{"hidden_size": 160, "num_attention_heads": 2, "vocab_size": 2048, "norm_eps": 1e-05, "init_std_qkv": 0.0253, "warmup_steps": 200}
MLP neurons of a small language model. Each row is named by its layer, matrix (up: input weights) and neuron, and shows model dimensions 32-159. Each number is 500 + 50 x the weight over its row's rms, rounded and kept within 0 to 999. Numbers have three digits each.
After each neuron's rows, "fires after" lists the tokens most often just before its 100 highest values on Wikipedia text that the model never trained on.

L2.up384:415533472403569514501526568495449551423440493501508513494553410491522539466539465580469503492456412490609509528475473572486406539512443540451530515478491432499530533539497572592439488531619579512472438468527417481390465488504413453472461518406561579483549518465477515510495487570559538442520468648512461489528511490552508456594553413558462459523483484455468540590533535421542464476498
fires after: " c", "S", "H", " C", " sub", " Co"

L4.up338:530496408492608493547589481505477524551543524397437496494553571557518535482571541479405464466519559480607463546388426448553469574424537557533458477519490466485525459560523543522495471436487577510541521385490483498562427532528457562524532458506492506547469480567470418446485499458518531474493559541395483479553497416518522480496441437462458540516435390532566434638512433476497543520501
fires after: " S", "S", "s"

L4.up310:501506507440577476482482595492487483520484542473492487458439472506521477490502551574457564473551457491528490529446446473547496510495480560510505559479525399473524483566495550486572551486474470476523420488478447477540524479377480528473527489461505529483601538475461543490546603454423516498401483525507489435483452592491517548507541553406544428415608528531439551559518397418437477564478
fires after: " Li", " V", "li", " O"

L3.up8:496415425572560477524522557458448498446568545504567414448382498516520530520553517391501628532456492497514501536492511454540443475450424564542619447509521605477503411435493515491549487521502516418552555445454521530488457482554436556530409432485547525451486447465492539468482439442535515473423593505432485420565421571537581468542473543445458491454548595493537535487495488525494501497515
fires after: " ", " L", "v", " st", " D", " d"

L5.up244:439529440453480546566635474524488524455450572485467504531492629490516487471504554553547496467552449471448576488475532510517464599439487429518476412485523493460502495560441443547489513534543518424511472550529525413498537502476488540588493541553468619509550557503479494449479373421410490629520538543512575518445553517436461513541414431503536517541459497513444518530490488483526568475569
fires after: " I", "th", " ex", " T", "D"

L2.up494:508446540533553588451471463458497532523538469451467525503476480494555453471509556438561541541578478520585462478516416518607531571375490522560482462545459532493513577494501415405467481499453536456579524529464559621497526569474522616546503565561532403419483580438514511476448526536477437564539520474432399492481525505546468539478479485438524478599535551524596483500504515488514403412464
fires after: " f", " F", " St", "n", " D", "or"

L2.up409:548477542463477470410494513526535531515471506561546478494580501505497503505547565508458557565568493443456413533545521474401525465504572470429476468522499476400580604597480435512486646537496514589524531501525519510486413506452470579471433540413512490475484487466523377600501460490470525497509477469420482445460587493504466455547547502491470453515561537457586339514528462517548458447424
fires after: "s", " collect", " g", "script", "ch", "br"

L5.up237:511506467458518532456500504534455529469475405448548524440583505459508478422462524476491473536490477515586557522500525464506465493446519457453503592536551487532532498480543508545497431517521560487492603434546469376475423510515366355486484468445553489445450550494593451489544494579580445471366547604487534436529571447467511563522478510457530515521531517540523551515435466639474447499488
fires after: "H", "M", "-", "s", "ba", " Ba"

L8.up230:500489556561472515497562465445569543517589481416571493538436556484422502553543432506532510548534475510465491456457532464501401479496509574596417497570576463477392529456501524532511516488359556546540565553445416542517526498604382477525418480519448555486506439489483532558434526470496469465482443510435500538503593576521559486394452589567498509444512495512529536462508571579572532450437
fires after: "it", "l", " su", "e", "cle", "n"

L3.up242:487555532533498542569618541471553518533500493504572472478562510466588569469558433565553521467432459409513467567440551469481473502506500492515485521436449458412508403446545473581567492466495546444590634439394464574541471399469533526517447503478439519532585452440511545381558465465433550436478587533405471535550450458497464497513452514497470499621511444564496523606511532475514470531408
fires after: "s", " his", " S", "Personal"

L4.up61:425408484568430499407452455491511430501510444454576417532539568488649474552434565516485493399528462557591506494497449528486463518512443444494461556424607486561571520539485571490533525569420502485503540463508460567483559571614466426460455485442530460607565618529456473535480544525416480457540410530533487546446504521506484474459503408500537576483483480470546439511394509509504540412448
fires after: " fa", " W", " Ch", " Me", " Ma", "ri"

L2.up267:461515444483503548464480624491506463465472456441472541465481454570554555413528415616441536504488511609574510448494462500465530460444492620494537590482534471524542534574552576494466512489478422556536534485489463456568430458490493557530380566497518470556482538529580490448528534467406525525472491545382499575481451491517475592421415432442526552498531502518559510493533539482545426518558
fires after: "-", " |", "ci", "|"

L2.up315:514416450469539547481501475497505481478495417497524469527575426574435470456518559498484572459558440593465399585507493437562407513400512589470453391488371555498476479533458565540565525513470488581530522529514459484472513504460471497516594461597509480467421567475519343569408550495626444524570542482525462552475491541485455548507503522562466483507478509492540575472418468481514535564453
fires after: " |", " /"

L2.up39:496453452504522521483467571447436424504440520509516520486461516513463480491466497587520453507583501521596515458449496534455520551462455478526529553548428588429629449576425389491529463553428456508514451535507576495483534530470522488503526551509551508476483542488472371429521558429549487535508506608500474649484518475517458413535514440504421501426402491526492436596430528578545569495464
fires after: " the", " T", " St", " Na", "en", " g"

L3.up343:416537550380440508522585510483447455523513547571496453451504544512516508466584470644532476501515484517567565555505483496518473509418499457479545436501513494500508459500398503455452446390532561460590573552515554540409516570412479500518471560457500509466568552495459420544446432472500452574460492538570511490502606490455551495546457480500492618473493465419504493478352440553478509540512
fires after: "M", " Ho", " K", " F", "W", "P"

L8.up504:457487424482445484482520524489539433550446504574471579451490501460561407490504481465496590542485534529470592557533463419522438534508341518485482537531569471516478471479563509459614481520437504377527469417510541549382450461487504495473384472440527436533567565547590483491521534503455483552558558556560498482449479451472548472454435425539500556656498561504481549588491458525445483499440
fires after: " ", "s", "c"

L9.up151:510472462434380447572572490363448605530440536534510517512537483544486467515483608457571588435488495555516448614485428507552528509466490550510473450560495512430535528562564539519357583508468457565544480435391503440467470557423540582541462514570519551499533552497466562493559505546449497494576465558521461496507466410482577512527512458494529494501541537540473451460536411467420537470469
fires after: "s", " ", " Party", "one"

L9.up54:574465450438437421567519531492404445549527468545467469530462490502551547515435477457469495555484480472449461497486595503433516498551471511552513495491640484490491576407548530563529527585561399492459510425500540553411457482553578398502428473587431546493539534518477572514572503473481599468459425538485516455481480492555479524490534516569487532489495559517594453557471471422493467409440
fires after: "s", " |", "ri", "re"

L5.up426:488442504492560413577482568555469507558450543500510485537478410527541597464569533551571550467490440479426466485558464448555509471521469597536406605570503532483452599427492603507477441473468491521525442526408538497519474431510436513420574535466515466545467510589530542387577520498476450434533564501444520471522567433491515492563467456478498448627565426475499547531518542438504514545422
fires after: " in", "d", "st", "f", "il", "ed"

L5.up50:529576485490546462573488576502514526518490445553574510527447505482469540477484400458582479476452520536551432424469453574499530484502441364538482524468501449483512541494416519450493537586437507495481513441462538521539426519462507424431540452438527494466550485507521458479447430452450555603600454470568457586488459488412555488521503513551463535579398475454423462570572496510578502534484
fires after: " the", " Ju", " a", " who", "el", "an"

L4.up493:488479553416417611485492509455526435513488549525484385497520436517507481606391527471428496414566533437496558470465476510515479520539457497518392543544454637425519542559452510617569406510463516485546516415461513499511523508534623485494602453512458495527510468511403513451510548426534478569484537513529498556501444555541494578421477484549471525520550455490531578507477609490514471441500
fires after: "ult", "at", "ct", "est", "d"

L9.up220:436492545575611467541532545551482486541473424491517527493502555496518416603588499455505501489491463519585560482533491490411628546458455529581591518499562605504501499486475449560540534494482522609465495542510521529529479594476601511479450501523452512479418451448489530545449459495398518514472505478495521401483466420447529433568500434544486567452603427460512453495565493496457556493370
fires after: "\n", ".", ",", " fa", " Li", " Ra"

L2.up131:429605396562475609525461466514504454429454476557462521467496425478498442385561544542493524362459555541529543584561485448471425505523448597431499484588479495512489475534539319493512457512506464449499509457481561545479570555451459534504459510523436541453544543539492491429534425434528439528462501532522467496499512464492551570496457528516491472507409531553498620516502461517517552476475
fires after: " ", " E", " 2", "-", "A", "th"

L2.up137:536486561519550588476570505463414562552516534390544454531439454485484551468550502560449551492509462441588462453409481429419537562408473551534482469503526495476533465475467470596534500488515499396528531466403491542559513474502474491489429532507469499485466558432494482507532530601502546614584553557530439427477477507511535469490544459459459519473456498541505414565443533602455600516566
fires after: " ", " st", " S", " inter", " same"

L4.up93:516523463595460486483535543473529452474495483525522594459494546570567563526524409545384530570554550470540499527520454380427547551445502458514525555583472505403541622522509420447531474522503525473537466485514518448478441492517513488515521427431552569552552488460504532516610536509542447414470448524374424426481479474540505465428445485471543449612419401449515543503447597514538545496437
fires after: " |", "-", "s", " gr"

L9.up68:466606503363470465568424528513416466488539538517513479575483503444555441496529458529493603558549474526499467548473515474536473555476553577508552544477567569519508481512559494541470455486510504424544466520504548549516441519425431521419391488431508476528566544513484451487530514460461572529484509539458481487494397591479655555516493420495533551507412426510474465444475464468547561385425
fires after: " C", "b", "ial", " ", " X", "C"

L8.up346:538468469501529536464596565489490483414483497552547557594484468524516463501532482541541588488452484588530540456529498399566498443494536582530500442438538536511486508451475523422548464487573445508433511427487578478532568518451421444502471464490571585423480477568437507352466576428525446429523489536603516458538535467519497499386509551585584449499488556539499493515521510468594502451394
fires after: "o", " north", " Co", "east", "s", "c"

L9.up215:475448460558523525542563496474474462455550483444487441430447534479441549536473590491468521509581529502457546388501544448598572483524410443597517482533485501461410493557537527468542540677445469474515495436527524478584421572542517483461516504481510440446512440508512530483547580572488526437468477406442490592507572462447572515569489480461518539426502508533484460454539502532524423497471
fires after: "ro", " su", " D", "c", " the"

L2.up335:577554487507502472484443489468500526462450548512475507591481501520551432412502479625437468425485422448469564559513607550414482608513509565529562547508540485450538517451492515457472532517460576492513522554535482512457449494392463472432544465445568485523542540408507515484435508426612542397465454506477521456475428552459479433469615496400474438505472483452509508564540487466498543479483
fires after: " ", "o", "to", " ma", " Pro", "b"

L3.up372:578429488472634488471515445405472443565552476408544647529459475486559405548547510504470538456544486501570519469433527421530518480466490514524446560450492557508500470566508459544574589388482549521490470478541491501419474451511436421514533416526492566470554482503439481395431573534480483470451499533515519507505514517516480488504488421360471570467555474423528547539549463548506547450426
fires after: "S", " C", " R", " S", " F", " M"

L4.up411:493424486519375526460458520591467478450443438372640459522522601534536527540381534441472415465438460452496540525474576565577553542469485507547472585480524460479510544490497511532477466502464559485521519420601402498483494573496574507479547487470536450474561456545522521439477564562511480520471552488570504508461478519439524450391476446466493457495432514461523583453465442523543490508602
fires after: " w", " for", " N", " V", " in", "w"

L8.up511:570553445503449516508591589426441441491527536494492507536428490443451457444612476536556470424472525530491517518545535472566478511481493549603495540488522555474510577487480538541573549456524546449442450482485499404532535397485424578512538542413573479538546596555532457504543527537454390409633440528448479488500472497469544532457609432447502513461472421517499515501502487492438518537443
fires after: "\n", " of", "ed", " ", "s", " name"

L5.up53:479410533479534477521493575535407484478475452500480479426501432409542519450596424540479518480570480393576558476478499484431513545451572531550519531471486438492485486474580563559537559518507531402439448497461434460446437476603576475468511438464541497487489546545496457486497531547502417515558486567496467557494545604511543479426540553396450529569437474588578569587507443460563526516487
fires after: "\n", " ma", " M", "s", " Ma", " S"

L2.up75:538494417562572507498457547426538429517434546533451389444438475475461488516544555515525448473611478511491526503466535437500483488438505533481428539522427525538542442474453609563481530494476559412500595559584510549534512434469532609447463467500553454413525609547419384495529588424568560578474465533542523479502479494589520534452435508515526463444468480451417476536492492454430512545507
fires after: " T", " St", " Z", " Pe", " An", " Da"

L4.up232:502414502496508551468516559533450453432559577470482413454497520492473457494481422504479487497472545514460497559402484535499530542389450599559399612459460523602501529510447410522483581488420542455501581382445519567420484461408467483495541548535585536490525513517463427487466482408536544556449446558540474560573574615497466582464526540461540468511493453461438527558455472433501434502478
fires after: "\n", " d", "|", " M", "t", "5"

L3.up271:460548443383570376403521532489496625457497524462457478564527524436539490384499537484433559444528501427517534470514439430396499560503448476529466536553495600506460539496433458464561533485449462515511553511567445496514464559466477492655454540661445476498534506541508485505548532449453484558430444503536502459468512499542470496535581479567511502444473535515528558488522420576506432506557
fires after: "st", " We", " end", " open"

L3.up126:511503397484461469477562464491556500497569480498495545474533532469424472476489456532510616474412571502504566515523471621522449561402555396526482571570560509433479543512461513538514475578463510513368524440477475433636529504411385437553546408455554493469497462521521561487567527580460465544487522493548455569453499547507481565498421403476546562545414468501523464521425500564497452451509
fires after: " b", " be", " A", " a", " Ma", " "

L2.up326:520411417614477514510501464553475429466450488543461515453531521442475495500545612470541518493527620472536492409520450473514548557519450584518587557452530462550444521547541428550538546584550438561508499465618445583526445482473513432433571380464537539537546543437416505514509555435498418481440502472438557476502587597437548514533466459470518381466583447548539453462434527531530524436510
fires after: " su", " Su", " Con", "c", " Un", " con"

L4.up86:490509548504487373485578513569437565477539609491503466453462551528494538448466484463470509486532490532443453507399554581466578437598536497561528514411492491401497565477449504511510445471410475563500529487530500532480457477418538512478517475497445478573470599542381460642592496523452480437418558431465458473504577428430517508580468509416500497563572526527480542505576518429459519432482
fires after: "ch", "ur", "ho", "p", "br", "ef"

L4.up146:438491433524493481460434613514409606528442570501557488423521486444474584356534527534452501437548507518507518511396519462553562488498481491471452531599492512500504593490482454531481512468430527589592510528519545525526443467419404551448458450541568446567507502598485418493464492543588519485420475510522475487593513500524403510491507549483475559478463390512457473575492548546485398562494
fires after: " Ho", "ff", "H", " H", " qu"

L4.up511:537402533531538465551443501548449444412496481564560479507430500429535498492565531466454480511540495485423429473548541410574532465482406464564503534394405501488521543583522483579426552463525553524450442433428557429513542440543478553469558472419519453500596486516468479600457509538504515505428462604571504528491480559493510456552472496552472506591523465498436527519540569454569489525560
fires after: "u", "ul", "ri", "y", " of", " I"

L3.up438:572449473519411451511562525428414559505527497416548517510578496522494536533502508570600465506395553504521504479471508471445511512403436522469517461517465560465499440550457484604528556462516548487486466427405488431521504499513441516557480555545514496542523470428509455552529444477587442525528609529421441596460521345540501530463479416563496573485439457469634459528430514462460490497485
fires after: " W", "s", " S", " J", " g", " K"

L3.up484:442440487431438513473413614469443480479595376560499593454521510504538484540483528516480463436544453573673498494479495481508478463497532505500550439411574480442466508495525562447545489458452416421525599565485468449458464469576527427412449539453600395539511494516553480567495502454560524537445506519456452446422604470413500468480515473467458604568563532522478503495452495496543504530498
fires after: " M", "M", " Ma", " m"

L2.up220:540395541487506431541464499463515488530528430427536576486506548561587505412499434404505515455583471506553505515377468541466466522465455448528410413526524533476497486480553464515511494580460572567601482561455527528507588550515542523547622561446444442554588483516514467487459576516507473563472430471450491414506505526432501454595513472459489461479432498464531460588478425457555527480466
fires after: ",", " Ma", " pro", " W", " Wal", " Cha"

L5.up465:478505554478514529391374512511487472523561459484520418558498354530452521413558422444470502505575478529472433525477495444491566533579592485577467551491550473454560526454562577477448416586551396513520474522432470522527487582514420559482502459475544521543526544506448438469498617472478426480456519635433448517586508475547532497494540524534547485442499488481464525536509439477607548480480
fires after: "ri", "°", "er", " ch", "•"

L4.up222:506460512515540468498583608543379498455502534449443451452470533554496472537525509510506478409544535532530449492443525512514520511452436483521592426425598452536526527486498546492413595545447501463481496518614467352496500481457534444512428466517400589462458520474573592545513576495578572486514520491524561491525501580491449525465429463399540545483539614563452514440492461504504439590467
fires after: "-", "ci", "li", " V", " Le", "par"

L3.up358:475477582483547527433453577437498505548470389503504494408446405488460486486513565477522476517541459532563523409560488482560455424503595443585414563494575577487434542530473470459466574559432570484446522488543558495449538378487406540508637552556504515524499495566508440526474490502546519501494508500526503498427382609484579517511491483422533459500512485478526533524491504554512489574519
fires after: " D", " O", " E", " West", " M", " Ma"

L4.up127:421427542556467474604474487415524484395524461513434536442527461533611417556377494570516594531505471575607527525570497474517586554450491496498515532498450466561456490540533526557486493499546498425561517440431449503467456535478494486538521447421434494413583463448476384511542553514463516522575577533531450527490461459456459511486475455461595539575474531464457519505529464463438476461481
fires after: "la", "S", " J", "re", " Ch", "l"

L2.up490:454483483459581545453446591519483522440465498595521581512425548562478534434654434498478545506567552498505443524407419430550560486458465516495382442457532540502492487577577528465388519465481472500513557455532550579500488584465470435473489500427450500554443413501542480502526579488462485489504535531429457542477534477485562459460421430384531454494530498525479416566491483507566448532554
fires after: "\n", ",", " the", " is", "|", "-"

L3.up42:525598545557480514414517587535446544565452554530571531506560510498411526531469508528482426484479481415434510464518464514538447494529495540459476521443532596532416477529483480433572581493364471453559560522493520404508406491565567505465520401552489535457532517465544463492433443494446512422511551472511361496539496483563461481493551559517590558467509553443589522549490416478550547483510
fires after: "age", "Species", " name", "ist", "ip", "if"

L3.up357:504548583500491508509404499431511538501473525504474481547541434529611473502532532478526431539487475625464492547441526453499545484453546592476484556604504432469562450574430497493528491456469434492428598582422563517477431527444482499490547482496534484470516403514555528472491565569556463440515445456477489574526479528661478599458463428425491473493422522404457447494512503543422540476431
fires after: " G", " Ca", "mb", ":", " United", " Col"

L4.up385:447486487534419486509571526456457575542436455478519511535531530506504577504515534513551434533678442480527488422481467556568557611488478584551496496445575579526521492601432462436565482603556536554520436511479472455509430596525509555474526437473508566500536528566474449465461523592440487486537459587522495409527462468544530446571503391442496508547446436483468421541454403537479520455420
fires after: " La", " Pa", " f", " Ho", "s", "ar"

L4.up488:515516488598482560422545486653487484529519560442584414545559354554469462481522524504540459598564483526489541448489517454447524458433606582489459516494458493476467528574471379496432488512563475512489521534527446526565422500550509514497433474508483464509558453577502543561466511430552498495495488402567515515447494578535491436461469516534421462526530501518451458606433573535538484440570
fires after: "w", "t", "th", " high", "udi", "n"

L3.up269:486574463483498646431510558527467554469457490609644566379549533468461476420520574436441495451450538547456490467406517476532464524550500572474472507440395522513540424541518405523448421393457476494532556432540552516532482471436462526495493511519520520513561435434570486449494528396483568510549554469476493502504543565406449487558566528550527491557467507612479512569530548527538469520492
fires after: "th", " T", " ", " Th", "in", "our"

L3.up168:580541559420574561441562479513426514543466540522559439525537531391432404534448485526504526518587466484389545473474501497486496489495480515466532564456409709495502574569451445514485449481483522470450489471531505456522507451496499468515520501560533460490555515457525445445499508553446497607422617537520545562532454543466550480513512477593484416516517506504555544487427594494484534385419
fires after: "id", "d", "T", " with", "D", " On"

L5.up396:439528379557452468556512488550451583501471542429586471521557569454486549487445470529475518545494594454500490446514528387453417510484551475386480441522591482560594516626472509478501528585521502490473473474485501439471491432532554441540431438460569520493494506488524521504426510449462489385531545530533501407493551521519585415462517583521495501577492438498473515512449417491491490521499
fires after: "w", " O", " Be", " de", "hi", " Wa"

L2.up421:519488483473463512475610507512485512484551581461568515486471491473560447516429503510588526608521474442510483500492496427493620522510556563539473563513462457453532446511493496523534554534510456494494455453557498525504468532470419460414459600374495521392571474545505527552539516473443455490407468501505413555559537404524492533584498413459428528549427407506636479576436461432502505452507
fires after: " S", "s", " F", "S", "p"

L2.up209:482587517507440489450536506550500385379477524542444523495476448580571560456488512476464553419490536435447534477511487534523515539394384579561516489449471493511538642511618471505606585510474531412474530545540522495528468497507415513420377431483445481495540524482547526494522473509564483421568472592469546435445526458589512558477489559425523489443560469418577509536534500394463552529408
fires after: " |", "|", " ", ".", "-", ":"

L5.up146:490469395534428493522423472498470476437562475467462493489607608480580481414554556527512457407530540506457533496395486500510606535522512541480444560419591502552529505576436485484492560446523485446453542521473451417467462404551593584534454425482429516435595496471490480524498503551535553567400532476551507544507483619610531543529424470454565513490514553481450554570491447488442543571546
fires after: " M", " U", " No", " Te", "\n"

L2.up439:482459486480540498450546518506560534523459532541495469558511470580503456531456495504504439444489478478469546468558552502536488529529449502646579495555508557386503529476585613488515568614411510488455495543453494561500470522425587503427605476358463444497549390463578449535458607548555371487433532514450502502635463485428490482488510485475542564549402535518523509406527518453469520496465
fires after: "ci", "fer", " con", " P", "-", " Car"

L9.up75:513402469427561636449524475528505516501447515513486527550443678407460450550451504538513531480561574503482626444438530472497554559491503517557535550482456486462562477483465511488450535427417385451479508495523544374525554506493434510452532460500531478452589531533533437494494492419499551543451575489415515502553422423459547543416423554537543494513527436522578604498516460535505513507538
fires after: "c", "ut", "-", "it", "ed"

L5.up54:554540490471420562502568479490461517525421448422475500448504475444583497513479482567513435483483530565571513550500532476465560524565500553559578456512503517435571495482539491571551571537462452494444500487477487528542523458529451425502413421439473539428574558542466574388445471519477422561506438593457509578551523397462467466488627500570576513554426494489468566360476482535617510477471
fires after: " in", "s", " In", "c"

L8.up495:552450400474498514460553400454445566519487541437460500502534523435530500520527540487414599382446549498591533496461544439495490526483451522498489517636462471409469546537470491473534533487496388550514509485593537460498574434492492508508518515496456450552533510416449564498505502512487410518490478507546440448483566544483435580513488452413542532398510497497408535518491476503446474470500
fires after: " ", ".", " a", " re", " St", "R"

L3.up431:501441618500473575373446552443524463520449504530488428486538451456552511556567582531449494494597439453401488523396529594422500576440462499504479525466528482558546548593530499417493500446440484478526512589624476495604570581558481528486510463530453474509478440456552590481527435521558445525357621454491521500509496491484557472454481473525465507492556489511510463557496515547585496478560
fires after: "cul", "ult", "n", "ct", "e", "ten"

L2.up184:420549429613501515513575492465518521419457520452434499488403506497516550534474494470580398451443548498486484532519494451447599561517438546449611585515429516451567524456538504568481487519579468448445516551442530502499478419468520425463523429436516500454531537396528485571520496446592451483599558521451476532559536553576536533552462477489465428501495446457459636513487542535508455566453
fires after: "H", " G", " C", "G"

L3.up145:567545431463580482560544472610435553531375484421495609457575487448528518525523512581581539546474512505555607376478547445526539454486510473417537539508537489495487463606467517498490588420496508460492514470508486458462435424529497469511459461553430504453483443434569550529543476574405504488511552501495496522390494496521497507547494551504590540546414493533536414448496490482556535534460
fires after: " in", " In", "S", "re", "n"

L5.up439:455468494510453551510504458473523492471461565435539413578513469519502381517518495489479524487458514502450412386492465498572566459504509522495480428487492486426415539476556587480402545462535432508519497374467521475439495509502510481507543534459494513527530440475487499490590548473452476433515447433458399489409526487536430517477544479526518511574483507503520588558541648501531541527509
fires after: "s", "d", "ed", "o"

L4.up273:504488480466447541420439499451563455477487542447483482525604437500449423456416497534520587513497574504479507514471480511434577562466518554514488456484438412491554462448481561588501589515494494418556428485475511494489563486432459472474528560366597435517535479560515501522491468478433592524558547413502454574496507536524505476534488456590573475502519540493508543497492584592476464504315
fires after: "ed", " ", "n", "t", "s", " J"

L4.up267:457548483484538452513414568571444564538476572476553454523494492461631470479528535531517478533482393499462453572498451405538537529484459442487441520433500457492460490488512469568529489504495447653502542498493514514514426586467466581495443527505533501572538524425511465523513601522487468555535495479546479602562573502582581433516435386479487490450455449444541515501487538426469543573473
fires after: " ex", " Ex", " sp", " North", " f", " imp"

L3.up39:523453462492534474587509489555560463477466501541574411420556537493473465483561462476540431480529488541489531477514498464495469457482560586506566497556503531393547520567526553468415515527569562503472543416471478504540518508584556501405592510547543529474545431526485504597534518506491512519428458577519565444452461498514428434602449549586509423496373389469551447490530477440555508435373
fires after: " trans", " for", " re", " high", "al", " h"

L8.up335:517420476601567534556523499508469546512454474519537457551440504461438499517468559514583407470534462393498553491430449468559571508430486442487516547481431529513549502600568476439459473538499613521484437461464573470498444421504501503608464447518497521473522503487442546560506471472448540449554533427574572433517412389459518527482447473556558460461575573422470498517473445547542548438539
fires after: " de", "it", "c", " was", "o"

L4.up283:495570517454576458458501439452460383509514613410362583450560438527505521564596518508458466467497564442522536497481533476511494607516412545499481514543497498528513600411521471415530423485538483514587497535494472478490487499551493513453438533477475601511493436569512446378510512469507539507475507588477495426420514540536435450577567447536429534479522427548566465523505512543447484513460
fires after: "st", " L", "s", " sp", "g"

L8.up267:522492615493435479599573566504467412467456518549438526524465490548493476532486452532548477577556468537534504498487512423449588477530532410519654424460453577506497472443498537459627585531567563580510543523454494539437470487521443539546505558520493422502567496494474543430478503471533471495504485453552431458510560404521526444520511501402476522513531508519469460523463455498503524502408
fires after: "\n", ".", " some", " through", " Th"

L4.up188:501437448476540549529565452543438497557508504454498591500464462572523481471579467494454562490517470575529613499520650421481425479512480538576464511558456551464555489519421495591509489506471442413468513499465462416499457464500445560527529566523415448505550529477522449568550520469455549397456505496464508580456444490553534475495396569576460463452461538497513594531453541503527444508470
fires after: "n", "it", "s", "e", " U", " N"

L9.up321:516503549410536538516567592485515503497489536407637459395535490467551566484535505450506434542500502511584522403462505454522505507546437412462489584523532546520489561549487552493488485591590506474503462457551462540513447532500455510451453543520533555405485503548506453496534489528406507439558556523557537413392612483438454358538478407550431400472516442440511519521521522446532505453543
fires after: " to", "s", " S", "%", " of", " f"

L5.up28:417507520489508459460586607485506529509545467452477506557569545530485475563454485502489447550425579467512515474543546475472523608449477463588490449518491387437505533441481459421441434528527461518538580466567401479531486447498563561550366497476428537497428415499475410522463496526550495576492622479574509416568478533511409457533389528552496544524507562426530524541460458529545530396502
fires after: " w", " g", " be", "s", "w", " we"

L5.up424:511421459490386546509473413565470548559539550459522436535465388558487428493495596520519508486543507449431426507482474482460535568465521514512480445436483593568512480441578395482596553456490485572459511406542492476433517409561517481619534461478469522530502579466515497444490504501479554451495542563503517504553395418585561446535529450526558451448528537515403422400470480545519476443577
fires after: " Mar", "man", " F", "ar", "f", "c"

L3.up94:483469510500485543457619487489545493463563458497537506532556508508496509494546562479335466516543435557571621494477416510442537535555477550532492488433391499515489537459554477478542520443475578398521503478458550450541560462527472464472450443446453496411528553446544511459546574362603432545425470512426531475472497507543574556481526472496463581479516553448563519484362511493534411512583
fires after: " st", "-", " qu", "|", "==", "M"

L4.up341:421454429502429492572590517537464495426505600445507443553486451465418456394496417426529533545495543496470592383552374499536471456472485487533596483490509547440485496554520475579504525621542535502589505507520486580531453439528566484530450479490472575443471464523492381554565494479484453540527480401463536504422550543524476524458546511578424470510512429430489445543532533547569527523571
fires after: " I", "th", " can", " high", " remain", "low"

L2.up73:484421416447410575478539451517508503507530555518504492494398545554496462536501511488499485539491536643462493523508502454452448515478435520488619513450494511596508535447466506442593562460467502411515600447502506483461435617498478527505371510428414515559471468423511552487519434476495363519479507498448470471569504533549566527530428479479504536458523645454556493552471492499412485548547
fires after: "c", " St", " F", "it", "M"